config.yaml
num_hidden_layers: 8
init_std_qkv: 0.0477
init_std_up: 0.0477
optimizer: "muon"
MLP neurons of a small language model. Each row is named by its layer, matrix (up: input weights; down: output weights) and neuron, and shows model dimensions 256-351. Each number is 128 + 24 x the weight over its row's rms, rounded and kept within 0 to 255. Numbers have three digits each.
After each neuron's rows, "fires on" lists the tokens most often at its 100 highest values on Wikipedia text that the model never trained on. A number after a token or word is its count.

L4.up93:107108149131130151081157125165091166129154144071148126135113133132146161171119165114116103121105110119153124123100172145142169101134125085129137100130100141143087147135155125102120099106120144146125160121113184147120100130154124076166152140081100141090140166131126113117125162126084124102
L4.down93:154115164143081126122166102124155134129163114153102114108110142160100115157143133146168094117099122155116176129077126152119102153131130129126137136052137103120123119137140095154074118090145131184083141130105089126106136135098115127152138141112125108158156132114094147131117094117092158123
fires on: "pl" 27, "im" 13, "pr" 11, "first " 7, "st" 6, "as " 5

L4.up207:101123156123158142123094098133133099122110083170133074195158113140101128110144117119135149091150052095160148112158086122135111138154088121122126098130098108149164144129147145158118144142144110137100146157085131121111130137131119136126183106077134115122167131166134158122137131124101099164
L4.down207:105144134126117092180124159149128154130145124164132139096108132142136127134128152149095137164102152147074111184123163137139142145127136121124145151145148150094116135132109091088151102142122162106160121110138107109136136133123117169136112159172155052127121106099189121124107168115119095120
fires on: "ing " 29, "/" 12, "ance " 6, "at " 5

L4.up157:120113159104083151143124125131128117105128128158129154161136133131137142130178135067133137123156117182148077149159096090155118097158070131129118123143153136110150089132130076167124144129149092131097127149139098108127127114110129145086095136139081106110147121124142118104138129117120150140
L4.down157:109117185176116130102116098102087134126112108115107148137082132158106099122120116140129135157137120149141081085171110120060144131143114114102134105123097152124106121134127158113151120117098139098111134118102113127133173145170144146130141114133130115100195126145127120142165145113121132162
fires on: "of " 29, ", " 12, ". " 9, "." 9, "County " 5, "ord " 4

L4.up611:134155112125140198157130097120127149123155093118082146159143135120082136172138135153092130129130112149120168129135121121102150098100163085053114126171124140087147113113121075116099105173131090166148119172116127120103150146095128123097077086106081129119110154146131158110163100111138136131
L4.down611:103142113123140140101156146118142153171151147089158121105133152140146068119135140133132160097111133110157126134161144148138089145131087180107152166116132123131144120098114091124109115124140121114139119104112075119151170103154148085152135092072127125119136126127116147128149156140123138145
fires on: "b" 34, "c" 11, "enc" 6, "of " 6

L4.up150:113154160144139107083118077117135125136108146166115129082132105135140101163111136105071155114124128092148130134168152157156104141132118111135135112126143098158130106134095093104091133153092135105118110117122086139096137149137112158134149137101090094143137159142114072114097142161111145174
L4.down150:112104127088114141073184135141108153138117136112134124115107075148110138139104143166150088116150115119163128093138170109143128100121146154102119128149105142122079135160170093137130143125112109093140180111113071125120150118113145132132108135158138124142129137173133153152117110120140115091
fires on: "d" 79, "st" 11

L4.up759:140158103109180141125083148151096147132129088125164120108122161161115134098127108102168120094119171178108104142170124132149116127127105111157190160122142122114087075140112114163112126124097111152137123097174109165126124098123093129162115134122172126181121100162129116170130117117115144129
L4.down759:118098105120144121136104146124165093131113161150129166136135157144131168163148120182101116124096177144087117116169165122110147141115124150106141135100129144150131169142130109114148138119151151100106127125124178105173147135149136126126143138107132131106100145090133155111148124099144154162
fires on: "ing " 22, "of " 10, "sty" 7, "by" 6, "by " 6

L4.up887:170147125088127132104101164126135129121137082138126153143113129117105121181142172148093106123140130132162170081170142120145129101146150136128115114145123145130126091127128101120130090121094149123137116152137160114152120131096108149121134101120104114120094107138103142141095101122130129116
L4.down887:133144115097151104155150104117114148151099125126131115139118091095111097132129123135134104172124141130096094129119118072128132132132086153116137131145133175151124122112122161138171139123143145138090146159149173107112100159117159102120151118135180130106134114153137129159192153124142092121
fires on: "| " 26, "- " 18, "film " 9, ", " 8, ": " 6, "game " 4

L4.up673:115139132078159157129163110095136111146131155141115137143147145107131123128144059151153096148173147131143100127102109111136161116105158113133168146099144128135103122141111081109127109137162112134101121138136155130101147129128109170074110082157149143121139096100098153161142071157128104144
L4.down673:124086145119145058134154102115143097113156143133139111108130139094134118124127143127157079135147117158073115157151151073144131168125124151157168125148152157131132160121112150095128147153126124113109113178129122143142125142132121129096123153135157140108105137113105079066123104131159101135
fires on: "." 28, "es" 16, "1" 11, ":" 7, "2" 7, "-" 4

L4.up69:140131136108134119166129093145120130176141094109163150142101133078116131122133131125147135149105195125141090109112157139109117111159131133082139137100127079149137104102143154095075130166131164131133196098115162121137140121144153164188165144148142162110092148108160094121119126130081111139
L4.down69:101134149141105160131124107169126133115147095163103078117126126111133142135129120091108083144112156104144148126144095105080143139130154161103104161117109053124131175156136154127139159131117134120111082135137178143118125090136166138109108099104098110130110134141129127126115132127127146115
fires on: "a " 24, "and " 22, "– " 13, "from " 10, "to " 4, "(" 4

L4.up448:137136134117171136111110110129164130181126156155132119133143154140151162107133126120114160144091112103157132124098142141124108113144163167108110126146147126121129143138176156100168114118143111132179149114136200156110122151111108129121105125124085110096120166130123110094122123150140152108
L4.down448:132080134116143151119126142085126099121118138122136115093081142088109147142104112147141104110119095170135160130141121102164144112147115123146145140102106151086117095145090127135093103160128079152113118117121132166149125152112141118121122150194124105131139118124124115142145094167149163162
fires on: "3" 72, "9" 15, "inn" 8

L4.up481:122144081159120108118099161135131171122124062143078145104118119116132144138155132142112118143131119131110138113109128117080153140157151142153147119107153158128122130135136106152167119118129120153106134129102112153129182120142120116109109164157130118133148126163146146136131123151143155149
L4.down481:167084062149129123109120145077120163127156117142105096128147160115119138141114163123171123151100138156088126142122101147122182114124125159156141113122130110125158144152112138152088164104101145155131069168149147119149174126133120111135081161135149109164148113122166165142106121141123109176
fires on: "or " 20, "er " 14, "ent " 7, "ander " 5, ", " 4, "end " 4

L4.up890:130102142099099085127050123134188121125164120113119100138107136106149107134101130135173125137126118141136132149143075105132164140127081179142131104157108151129124108132147146150116183133109148105109140101150138125115117126095149137120149127127104172110135087115126136102130114106085147138
L4.down890:137111127137086162136146111106144148139125094132109149150124116118113108166127141153124125152114092121137071100127136125108112086132133131087113115118162131125137113150096150122139062163124141079116137189144089104113136132126161143121147124123109086119127138122157121141171101124115122128
fires on: ", " 65, "in " 21, "of " 10

L4.up356:156143146148172116101135102133153168131167140123110095115145140127080164132090084090130170137123115119187108057146113105092147144146172102125085112147111159113127110151104120162088118121127148094104144136121120156109088091067096116140123079081134112110128116130166141094129111128195110110
L4.down356:088138118128155121101122082140092128135170107104148165110106115116097143124088163157117136071136143111104110143134142153128130145123153115135137133135126132106132138133090087148085128107126159149190066113196117126149139112149107116148122090132115132137134095126132100137141143102131122096
fires on: "15" 15, "fir" 13, "1 " 13, "10" 13, "9" 10

L4.up269:139165155126145103094103158094121159124172097110119160102117117134141105100141128126144124130175123157164147101120093142129126126151150155113133131126120153151147088141097125189129118096123121144132157100076073109140085148098120148137112169113127115162154111133140160090118154125064127105
L4.down269:123061126105165145133105098168129098150102130127118135162141135106118124135101151102090135100144134088111121194168163133111134071122127128146085106130072147120126117112112110140149088163106113149125102145134128084155102143129118125104142139086090128136122140150131088120154152093184133071
fires on: "ip" 14, "est" 14, "million " 8, "of " 8, ", " 7, "ad" 6

L4.up517:135123146119095131112153119105112095164121146114091159112153148104104195121155172164162132154139169134126145124066171114070136106173159095138108098107156103125116122137132151133112159123134143120097146128103171150121106098090132156136105139174120164105134113117152135061115087127082067124
L4.down517:181130168131156165131107108100136100119124114127177138116103120132145106126128099111099131111129112106121124108105103109139144084091114142111134127100112156154152068086117154093140091125100111164120094129080093119116153134153106122075127123072143160150118140131110129134113137088159129131
fires on: "-" 23, "ally " 15, "im" 6, "." 6, "s " 5, "fully " 4

L4.up231:121157176084089108118126133128125136085190122118130136140129132102109158138122155116144133171111102159152113147097095120145131113123071183136132132135122083094156131099134142110115129110159126113116108157137141117120166086129115148125098128121138135093119097170145163121134095117107182103
L4.down231:123163112122102120148126160141138196148123100118077120081136132124167125116140143104136128131128132147140156144154132083102118119151109138067136095111146107113087152148120130125132137116121136160142167135132153194134124133116082116184123125146142144084114126094170110129133118099142108111
fires on: "at " 37, "from " 11, "near " 6, "around " 6, "At " 6, ", " 6

L4.up712:121076127144138137122124099087177156149106122152136137144126117141156155145132148092136142118179117136155084133100080102155133160126120102142092116168125113095154119134146148090121148150142127106129184150126162151107139119076114151142099098117132084138129110119116125123102143125121164097
L4.down712:151131124163097093103167122095110137151114112133104145109150092119147106105092158133135146088116114122088118131117131156135147153070125092147131088117066094144163096093116102078173120139136134141144122088137173122088117123147108110140168120140114160164165129167120132125176130143114094134
fires on: "Re" 32, "li" 8, "di" 5, "ali" 5, "le" 4, "ne" 4

L4.up551:156117135164108176139122194129116148144152144116112145159149133129094164142101154134139145115135155147118137121136112113112123092076137117118199134113166135135119142142151081110113179135144128123103134119117145106116147143122094105094119127104121140094102117129120107131141160133159130147
L4.down551:112118140158125059136167141103132125111097071149130089118105089106157159132132135121097157116128181140121122120128113166121134122097114142178151165140095124094113170143147095119124135121140146098128107136151130146078147096150088117111140162133139113141123124118114100079142114106100134108
fires on: "f" 21, "fl" 14, "tur" 9, "sp" 9, "one " 6, "with " 4

L4.up571:135123090063099128103165152170138096152140086155121126113168154093117112117143091096122125149150147132104118130128152115065112122156151141162148145111100122105125152121092126140112164130148146141113159185174160111118123137130107139143119081119081140131146106137132115129116121130125162171
L4.down571:193118104086153119160183129152144134085116107088141173164154138144136105119136129110113178103114129107121135164142075116119130116143167126132115121114086124119137100180169116126116126133128144151122149135111138078179139115128129110153165145176115135114165124132140078116157175117131141156
fires on: ", " 22, "| " 17, "st" 17, "(" 8, ") " 7, "star" 6

L4.up337:087112137167141133166069133104122111106138150141121099122128108090155148169159170132144150137100174125174135123117118112117161098105139115134106125110132152154134114140119132151168143122109152128140121117136102131115143112089144094102135138148145095105128141138117138096135097148133117124
L4.down337:084146135112084114114171076133144131117141111126075133149114116102132091098133154122102133117130148109140148095129126114131129120101103135118126090133173146123135136187130124147119164137159148140124127133101130141095165123168137137165143139119135108157130114124181164120133116132155109121
fires on: "\\" 33, "all" 10, "it" 8, "ig" 8, "our" 6

L4.up554:105158146130114134128149148108116135098136119119118144152137137180153132069125174113123119135122152133084131127165087150148143078131100111144145133089110131102103145146123115141114099096128127121095110105116084090138111083184085109089125156133142119101105132154110148147154078143143109116
L4.down554:165136111181110154157129137099137116109119127165120152099116152146168105125160108110092108198156137108118160163148130168145163124133115134122120150129097107114094104161136108138126121107128161136123115105121138119132094141141093136109128128135190128116127124147113112082088168129120126116
fires on: "," 73, "==" 20

L4.up685:134097160099132136140145157167159106114118083133142133137136129108139137104104143144077162149136130168116125124106191139146133130191173172115133093137103165137144122149113115139107152134124131126089095134124135060120164117158166114136115122090145138164137149137155188127136106149108112097
L4.down685:156153156126138132101078123128134121086154140145121094108108123103094136137107081131160128152161134108088143150142122095110119105193151137154120156106132094163091095117118170086137156147125134145112126115109133136108156118081141131142141122142084137084147087121152078153104118140151152133
fires on: "| " 23, "i" 7, "Elec" 7, "ac" 6, "votes " 5, "as" 5

L4.up170:159180148134113153075114111136146122130153124164085123126124168090115146132118112155114124088158151114115122140134125080156108151150129169120151117104123143109144126137154143172106123097154171168121092106133080115096152138122132130105150152135120166075156131164091144129062151129087098108
L4.down170:103129130171138092113151166164111132106117113107120141110131109139107127104136149097180135121116105085128133130150137165089129164112148122139116115114136114130120070126055118115118131138130090166120128096159105133130127182100146127148108126112100066110132148132103133102105166143149142142
fires on: ", " 17, "and " 14, "members " 6, "United " 6, "rest " 5, "population " 4

L4.up671:162148158099127120093096123164130132178129207160117120128152110166106124140086140135123174122127112136139144118088110156117130136124142165142123136086134118174117152132162106137103102124165108115120122148115137123190127139075087135149113120117108114162120129174173138096151121113176110114
L4.down671:146109143123156110148143150083096136122137105119130119161091128174164107111095118140136111178145113106122100144107136089152157123110133150119139128131106152121127158126070148112123159121108119099113111192138132115138114080126177124122154155133184146129145101170200137154108143121147118128
fires on: "of " 24, "-" 23, "and " 12, "on " 10

L4.up620:136123115131111169133181139119139186158141092130117137135122157121152130159186124133099069134126146162144131150127116107103123118138143125141092140175104102069173116139122122106134105152113151144102167108119130144151152124153123082126132128094129129146121115146090086111170144103129133105
L4.down620:164114112108093119097116128123103125091095134133106103129112068159123154119101100108099141131142130154116167145113089086123154079143139131131197134095084107145117117107137158136148138099187132119115118111100150094137105140125121141160133100134145124149083155120106127104124098134146134093
fires on: "Y" 30, "li" 27, "Di" 13, "if" 5, "ing " 4, "di" 4

L4.up651:153172158101152122091181108141109134164162113128133164089151105130116152136120165136128151120196174145107106128140165118120148120138127150109124120143135153148129101149116102154118093114111140128117133111128121064145143160073119129134125150141122117144095103119146116107153147163112121081
L4.down651:140105136103148121132083112117167136108124147124159119095085104146089153120108184142109099147130108107129165116126123124141139123141163158130126136144151091146089139124090127135134132167153094127147135118113139118058107090121122123113124107112137102160058131100152122106150133124173119137
fires on: ";" 20, "a " 10, "to " 8, "Mc" 7, "op" 7, "_" 7

L4.up444:138139088125125105125127088154143091126110173143109155156120126127100114145117120136131115109120130093120107127139126117115169148116090102164148093114161121143136112145138079078133149087157168129127162092094139108137136093129141105146160107137102178124158116129109156116129132156150123153
L4.down444:130112143157179147103086115146090135124101124150157122147115097125135129150155125082121114155070120098111100112141130111107150081077127135143130138167143111115117092127108159122145108126160117147109146090123102126103111146133113121120125118120127130106113130126134127102107140138081119094
fires on: "| " 79, "; " 6, ", " 4

L4.up493:100125187127112183147107145125135139135165062135145115172135127114151142122136134129132117117124114142106172146099121118168122106127112177077118138154101090094096098135093110112098133149149105111050144162108067091089155127094156122117083126096122110136153112153145108118123111125082112092
L4.down493:140166095087129151112108182047120123117107105108146115120132114114136109088118146091113135098130139119146122131120131109156117134157112190151197092143108137119112126157173168170118154144106108122133129104134162185118132146120138134147098147142124198126123138104110146154100143162130110156
fires on: "ur" 15, "Des" 13, "es" 11, "Ver" 10, "op" 5

L4.up836:154151149155162148116165115154105091160151125156095106161128132091121147143163127135093122131116185127154123137086146064142137154143096161130083149138134087125145111082162121126131111145125154143104137147106150152075110111110091121089065143113133105097127154190132122103115130144117131126
L4.down836:128119129170198127122135139123083125084122097082083103118149124114124097103138151115179081137114138108118147131178161143127147150110111129122136129121107139106126115151107118125141146134111084151125163134153123130156138118133137177108122103097162137135123098154172157126139128120119142143
fires on: ", " 51, "and " 22, "; " 11, "while " 7, "), " 4

L4.up603:162124166157111139105122090112136131137134098123139118132128141131115151156136092112104131160148155131180103130124095128164140105117131110096136113122137121130130092133135130161135162122123130136132106134120139079110110150124096095108128084138139164105097178122135184092162122149169148106
L4.down603:107114105123145152146142160100088093112093145135141147141166126091146152118165138145164129103136118108129124135082153133126124135090136118129117120126164125121127147131168107151138150129169166154083123135149105135127102145126077124105138096122116128129130106133117134158099117118134134143
fires on: "." 66, "Gall" 10

L4.up433:112118137142103111142120150091126145071133170110164110082116150132112149056154101109136084154109124095097145151143131142133137075107083112124164156162167092084127128150129116112133133112147139129083130116140130158136113100105126090117172115152113144123169138141144128117111109133111150145
L4.down433:096146156133075104122126114116145145082135147098128106136121105142145150074113122133140157134145141111140125140129076115124138150107131089148157110104148087106146123106157142140160125128108148098114138116118136141131134152116049123112134119152122190144159113082183110118098125104097160125
fires on: "\n" 45, ". " 12, ", " 11, "\n\n" 7, "her " 6, "the " 5

L4.up168:136101082125130111146130108165152164150117138086141125132138165133130175122139122140102113109149123142121092168124132154117140122115157149119126168143160139081153141184172121093123127134117108129157134139147128072131117118108107119165074123134116128132114114136131180088150124137116076159
L4.down168:132140170094136111089085198130112111075116129145142129173159110108119142140144156116158159102118117141133104096114150116144110116129111141133149130067131121155137106095139136104125102128118124090112125143109119145143136080152134129106111123158113134120166115141144113153112144161152150127
fires on: "f" 13, "S" 13, "World " 9, "of " 7, "c" 6, "invol" 5

L4.up439:115127166170102139105139095139161094141105104119117155145167137130109129117105059114116110134133122141091147126103093097127157121106115118151133133119118097090161140143129089170108161121135109127133133111109122113109116113099148138131114145127116127134170136135149124107149157093116180178
L4.down439:164106145141139141125089083107146158146106097098156167128088111116127127101121164153161128141142130084099123150115112102103151101138108130135147168150114123134099122140122159130119133108156118163150169120146144114109156137112159158134183181185109146129160160093177163108157168134138088178
fires on: "| " 48, ": " 12, ") " 11, "r" 4

L4.up97:161118143121136110102117125136111097130149170134096123169172114110143160148105094103125120116130122158132105135082141144135140101123095138117110123130150112111109143151070129116093123161120104169144094133128148081092115135082083123173138138134145116138067145136129124117111091145113165116
L4.down97:086119117079103165182149128153113126122072101130142121153100183120095118096138113134131170140116103126144157158124148147128127138118090121114133116132122131157128118117124104113138139129118126145125130123163142143134117145168174132116128130134105142121104126168172130143175145129144154111
fires on: "as " 27, "on " 19, "in " 13, "to " 6, "of " 6, "and " 5

L4.up277:120135165148104136120082123095153127129134133146154160157110146063145102113159160098134144115137160126135096122124103102126114091134074131122131133123154135165126071108123114119110154158133117103113116104091108132111146130111136099104092146130172127086122138095128146086150145145130096158
L4.down277:104154124155129123135159100117143115118118137138167106112126099136170123132089140099098109135134131160139091128069098193111167156132141132139154136140144093172146142118084083126128128111139144134062154157100174090127112159118109147188096099104078144095112162124084156118124104100129098124
fires on: "." 74, "le" 4

L4.up18:089139153148117145170129133122136145110114130154133112165152157137132126146141125154116118115165152096109131109092143107150101100123143114129128158103160157113141164094148098131070111091128123121110070162130151134171074110158172120136119132186127127152128172130159153141152164068159115162
L4.down18:122125168132116130140150132096139123096163137145161150120126132113091166113130137139158094146100116140111083140141133156173078137129141159111136098147119099111111155170107136134131143162113106125147125088091157133131140159170134138105125148082113127124097136074109156134127101109127106085
fires on: "| " 55, "(" 8, "s " 5, "through " 4

L4.up722:099084124179130142123131179138189113067131126115116112101139090139152146104095119084118127136131082120158108125118092156115121119154135116129118181151122125146146118061117139126163153121133124128133149100123121115125119127123152143079137138107118127127145108099137127165139131146125123121
L4.down722:149140139130089119100145170115111147127124131139110092188068085110183097090101104130108104121157137138100132160118132122134096142102150122173121130124162192156114120148074096157100116141107095099162119086112142136163131106145142123129097076162135151128098190111094116152132157130104118146
fires on: "ib" 26, ". " 15, "ti" 9, "ab" 8, "eb" 4

L4.up27:106126175147133129116135156154159126104124140137112152165114131085101138139077114124148090153095126106162110130100117157127153137124122133115143115106139139107112134123133094123105089147090135140117139126136154177099131136160103111183108125170159152089099114127093127180138098127084081138
L4.down27:131130111102100116093122117124099132166108113135148149133115153160122110144070144100133074102096115174152143148131160140177125098139112125087132134145117189141158124124184103145139170129140132124110146081114073141134085146135143150145162109183161137126148136117097120105120081105154119091
fires on: "," 30, "im" 29, "pr" 7, "h" 6, "–" 5, "ex" 5

L4.up757:148129192127129131157113115162129130089111137098093140172134152113114148150084114146109117091155144138152128092106109122146170126172088138156089175104123147107127141128125125157125127137121177106204152109094118108152161075108091107167149141105147124115110128141090144135100152155091122104
L4.down757:082101089087109110109150101069114132132144131175120137114137150103104087178117127157187089144105114129126098145142154127111086168162108115099087121128141130140158135154131126130130096101131148151110106136138143108109104109134131152143112152121087115141103113160124127134145148131162115149
fires on: ": " 27, "or " 18, "- " 15, "; " 14, "time " 4, "and " 4

L4.up500:134108150120106131108118096125143158156138107129144080109085131182116137084141125108122123099134140162161141154103122131068119102173143108132129136110130149112099093140153130105170139156083074115106092143158133135139100101092128104143181145130117111098130127168122137118125092135118125103
L4.down500:109128119117086108127111140101120117159138127143139107094147172123133167135093150136140130120122136146091094098129143139123155126154165100139151176157164109136096144162148145127108156118134140154128159111118151101039120117112139126106128166142105071169169137132127097125123084122153149111
fires on: "s " 32, "." 23, "The " 12, "our " 5, "my " 5

L4.up279:140139111091106139113081144138135132104125150101114125084159138161095116097094092139132134199142145144173122147149158132144100127144085139152098129154151127121108110125114128137101118090119138157122086133131122131145148179134123137133149106119118115114107111117105116109135167109125111133
L4.down279:075121146121141109126150163115146111141155088143106126121121163086124126095120102154128139063109170131110096110113161102110148120086105126143163122101132088152156082115139156103130129088153110106125132135125120133160104093115141120116125071158091117106133134169159181149171153154171099149
fires on: "-" 30, "5" 11, "qu" 8, "high" 6, "fin" 6

L4.up294:106103147160105101112122153111113111133170120137112163119152110160111140119085115146097126139106105136106163170106140125130140122154146096138147150125133138189110168143145159114154132076177128122155142112104157102141172137150121124119113148105127107103109162116134094159144105099146098141
L4.down294:130143114145106160130163099161173128108141103099133157160128184124104121123188114103124093120117132141147125081191118121130105137183133135126102102176125131115136116123140076139156161132098143140140125146148116146111120143100139122127155134115122096084149105170134176116112164109109076114
fires on: "m" 15, "==" 14, "ts " 9, "===" 6, "t " 6

L4.up349:127127152155150139097092106153112116147164157140137107111098128136137134105116165116121127109156139143153123192094158114160114118160145162123096173067130147166098142159124133125132136121151114120108137151120106099134134098085107150112121105180111136157098152164115127152127107130085156138
L4.down349:175128106133089122136150162089140181114143114112131174138180112134158142143117137136096074115089155124162107130166107125142081133119137103131145103148143118077136153132092086151100131175156147165143114136082138139131167080123135111129172172156103082141161134142139076120149085117148113142
fires on: "t" 20, "d" 8, "li " 6, "tt" 6, "str" 6, "q" 6

L4.up72:108160130157133151119119088095147122141137109166119162163124108118152110191108101093091100124126126094162152160127154108103102083115088125147138170101140118152119140108116110092161153149131149164143146135117073146132154094151157147084129108117145094110132120131138166141123119157074078150
L4.down72:129123118123131126121118137139093104153113167112124089165129144117094133138138135160184169081115120169112114120158111126111164115126129126165108169096137106139104133104127106142149143183129149087172170157107130119159166160111142126133102181123124136144123076127131131071122154108055157111
fires on: "ek" 17, "ash" 16, "ed " 8, "ris" 8, "after " 4

L4.up770:113104174126144176118130121130148135123116143152125142152131143088116121155110098082174189159158122102152138136101103091135104110107125101185127109131090125124202122126102138132132140129120106112098145127147128166121178108123082161141114098132118112144107128166167108130102109141096111100
L4.down770:108156151118160154118131146118123134098118120155161120154119127123138140093120169156132180147126146149153074129116121119131145113134132150145117118098134112133114134118092149145142113119122158130128141141151144120154139145120121144126110158158158123100128153140149131127129148149117103128
fires on: "-" 22, "m" 14, "of " 13, "on" 9, "on " 7, "ern" 6

L4.up742:104147128087130130079132143135126129088092093141066150170146159117138165199129124145100142173126126122126107110109119109138139136093152134141151125118132080137120158142151172143121153118137110195115149110124139104069073102112100123101108124113080129124154112169091095167109138104163140125
L4.down742:148134113162141105151153100137107174151137104143116157068146117114108141100152142116156112097125150111109161125111109129139149116092157135112168117137119164111095137104120140104137140108101143111119086153128125125142147153114133086149159165070137127142143122156181132146114108138093151151
fires on: ", " 59, "as " 6

L4.up314:140141142135074126170126165108146109140121138096122126147110142092172118157147115137107120130127114126126127133121166119125111100098138142116113119150178158103110147125148136106120144129171116180182123175103142110168154122169107098147165174146107133127158100147134095137125107150129081149
L4.down314:141154137116114087125189133146119119093127164119114116138112146151129144115096110108151112086131096127131107126150059176128128107115099195141103149101163155074146114141117114100133163117156142159085133140125087182171089133139172128117135135117147145090122156164173101105159167077152106141
fires on: "M" 14, "Moh" 14, "name " 12, "Mon" 12, ": " 11, "Mr" 10

L4.up33:167114179116087106099134109144147107128123128146111124113117153068088131111125102114106179135128153130154143143142145129130139101135118127083103145167168133105120156093133120141125116171137146124157131111151166097106120157110135108083124151103077146110133152093148145097156087126090168160
L4.down33:179113060144079118117167130111129153168087157111139133080126146109103094073105133148113160050085154117124117136116131098120112124148128143138136121150119184116119130104111112178165122109129114133133138110124175119129137151105084126104117132109113141122152136124114108075123106149148125168
fires on: "in " 30, ", " 26, "and " 8, "por" 7, "| " 7

L4.up443:117156175142125139159090133125104119125127157111102140105143142154153152114140119152118132129155144111138081149128164182136133145115189151142171162112127142109143131126110135100154164134152143115119164115134134090105136152117133102180110116160081171139128103119127128106142143102141145133
L4.down443:113132118123179150100160146153132121104127116096128105142110176161127125123158162160116141121132136132115125103148109115111123124146175144127154140135135113105138077086169127128156120138091149107091137108153141183099138131147100136128110114102136136120115097110184116138112138091147147122
fires on: "f" 26, "C" 22, "ic" 16, "c" 14, "sc" 6, "squ" 5

L4.up514:128160121117122204127121110087143095154164139140105156113160125153133146129114133119151132173173129126121106129107133113134145122128172129136128149132107097129128128094142136145119090128135122154086137150121177112142129165132118160082103130132097130096111145105085125101154134133158145121
L4.down514:116145132085144114128147113126112131123102133164109129120160146122102149113093136157144127133152143143139117155104143110117165118156120112159153092129138105128183135119059129138095139113115099145144143125113184119159118104110149115138143156157135122107094148136142117121137134086157110114
fires on: "1" 25, "2" 12, "5" 11, "$" 11, "Cer" 6, "3" 5

L4.up48:130120138148155169133146136092165111154131149102147107153123145141106085127137169100147140117143135106107131166146165117160098127127146113122149127100134126152131130153152117125081136162161151132116133132135068063115154080141122140122142140137155067077132121105146168124143101134088095140
L4.down48:125126134114113134117160123090154171104140116117124101109122128140140162122100118138107134133170121135144121141113140154106164087110125139144108139099145131117127163115118137095130132161137124138150088140122117137159109149116152101131112121143110121130104163137100113158161108102129104112
fires on: "." 28, ":" 20, "sit" 6, "against " 5, "ul" 4

L4.up563:128123153127091150110134136104124127154138162107093117153113171063094073149146139150162144177105155171071088124142101119092098125159124124090075141122136135099141111127109128113118139119142137118117154131158129106075104135150167119134121125147127112156133138138131107116104094159087126101
L4.down563:141157125099147119139157143097091181142103141118138121102093098180124122119134144127101126093130127144118082076118143108127128119135134144093119125136153155113120136080130113151092078078123089130128124187143148148116143116157144136113135133153123080079147154111145135111119099127091126158
fires on: "at " 32, "- " 10, "to " 9, ", " 8, "and " 4, "located " 4

L4.up705:142091135148139086115138117127135100140151187172122197172126126118148153140134139097123157119137136138141124111087141152150155152145132115157136103097109115110124071116099127104125109125135134086143161117117149127134132120130136084120162086104108158171091101113113163136119161112119136159
L4.down705:143132128130088120136150123148080161115106146108140109159144151114156139123104113139130101078120108171147112145095127137120159125132140121089160112117149123132131119173116150153148085123081120133134086133168131096109090144132154146164126155124148148108154131128126099132131133132151127089
fires on: "-" 27, "K" 19, "– " 11, ", " 4

L4.up352:081135104142169131088134138125140120108158138142110129160131136117169111147088096125121154150132172134172096108123149122136161124099176167150110128125154132116143122109143127138149169076114174170108111156132175114159112113110129161075124140148141163075114158165102178159112128168102117095
L4.down352:157125084061090094136134143108136088149114165106115101098135145120137160127147186159123116091104121170120144092112142081133109137163124079111108164137119116127144137145122084113113095158137144108124127120102106144137135132137084104111105110108123127164128114105220133122132131103129164150
fires on: ", " 31, "ly " 24, "." 21, "-" 4

L4.up422:132123150120146165133125057148147103095129134091087102153182127082092109165127158118083095104146115165169119127141166133132120082113113149129109160113152138128115165143147147156126146160112143129084142093147139149095109112129114147165147116168091099122137142129141121087104144177174118164
L4.down422:127190119109104090167115140093158116134167158153092155129140129132180154128146136123132081105104099116134098100096110133124107100145107113146122114161152109165105102165131151144176170161167119100122085121104126138154124104150127104111134104169167139093157176131141085147105179139121117141
fires on: "ax" 24, "2" 17, "l" 16, "el" 12, "% " 9, "olog" 7

L4.up689:109103143111131121141099142095126141119154171124121096142084164123113142115145106144131128123084141137088134119182136119127152081077125122092125090134152154154157115156123146143119141114157116123147116146105128138119091090107114078134166129121112148128136142132092148086163106109124177120
L4.down689:087165155110151091124086108097075083084160103150150120154126138104164168119122133096167128135126149128133109112146143139117119117135139140107156130123164107118103133101138107141147125145122081111133158089102117083129134144126106115121164109156099149127143097149103187131117142147141117107
fires on: "\n" 17, ". " 15, ", " 13, "K" 11, "pl" 5

L4.up564:128162105146127137111165127195140096131135096115151104162152152119169141100103158133167143125130109168148127138096091163139111146135132141111152088147131155123131124132094159084112147064151105117104126115116150113104155122133100125106107056107156101159100113136115148165153115135086138152
L4.down564:154159150132138136090180083089091123088129133142088146129075129135156124094134124175140108107136131145138150107105136092144115132127149135139143124149122119165162112123142148068075152113087120141119088145154090105143149114159180137110113114112119154116110135108076122119139114103105130093
fires on: "in" 71, "as" 10, "i" 10, "h" 7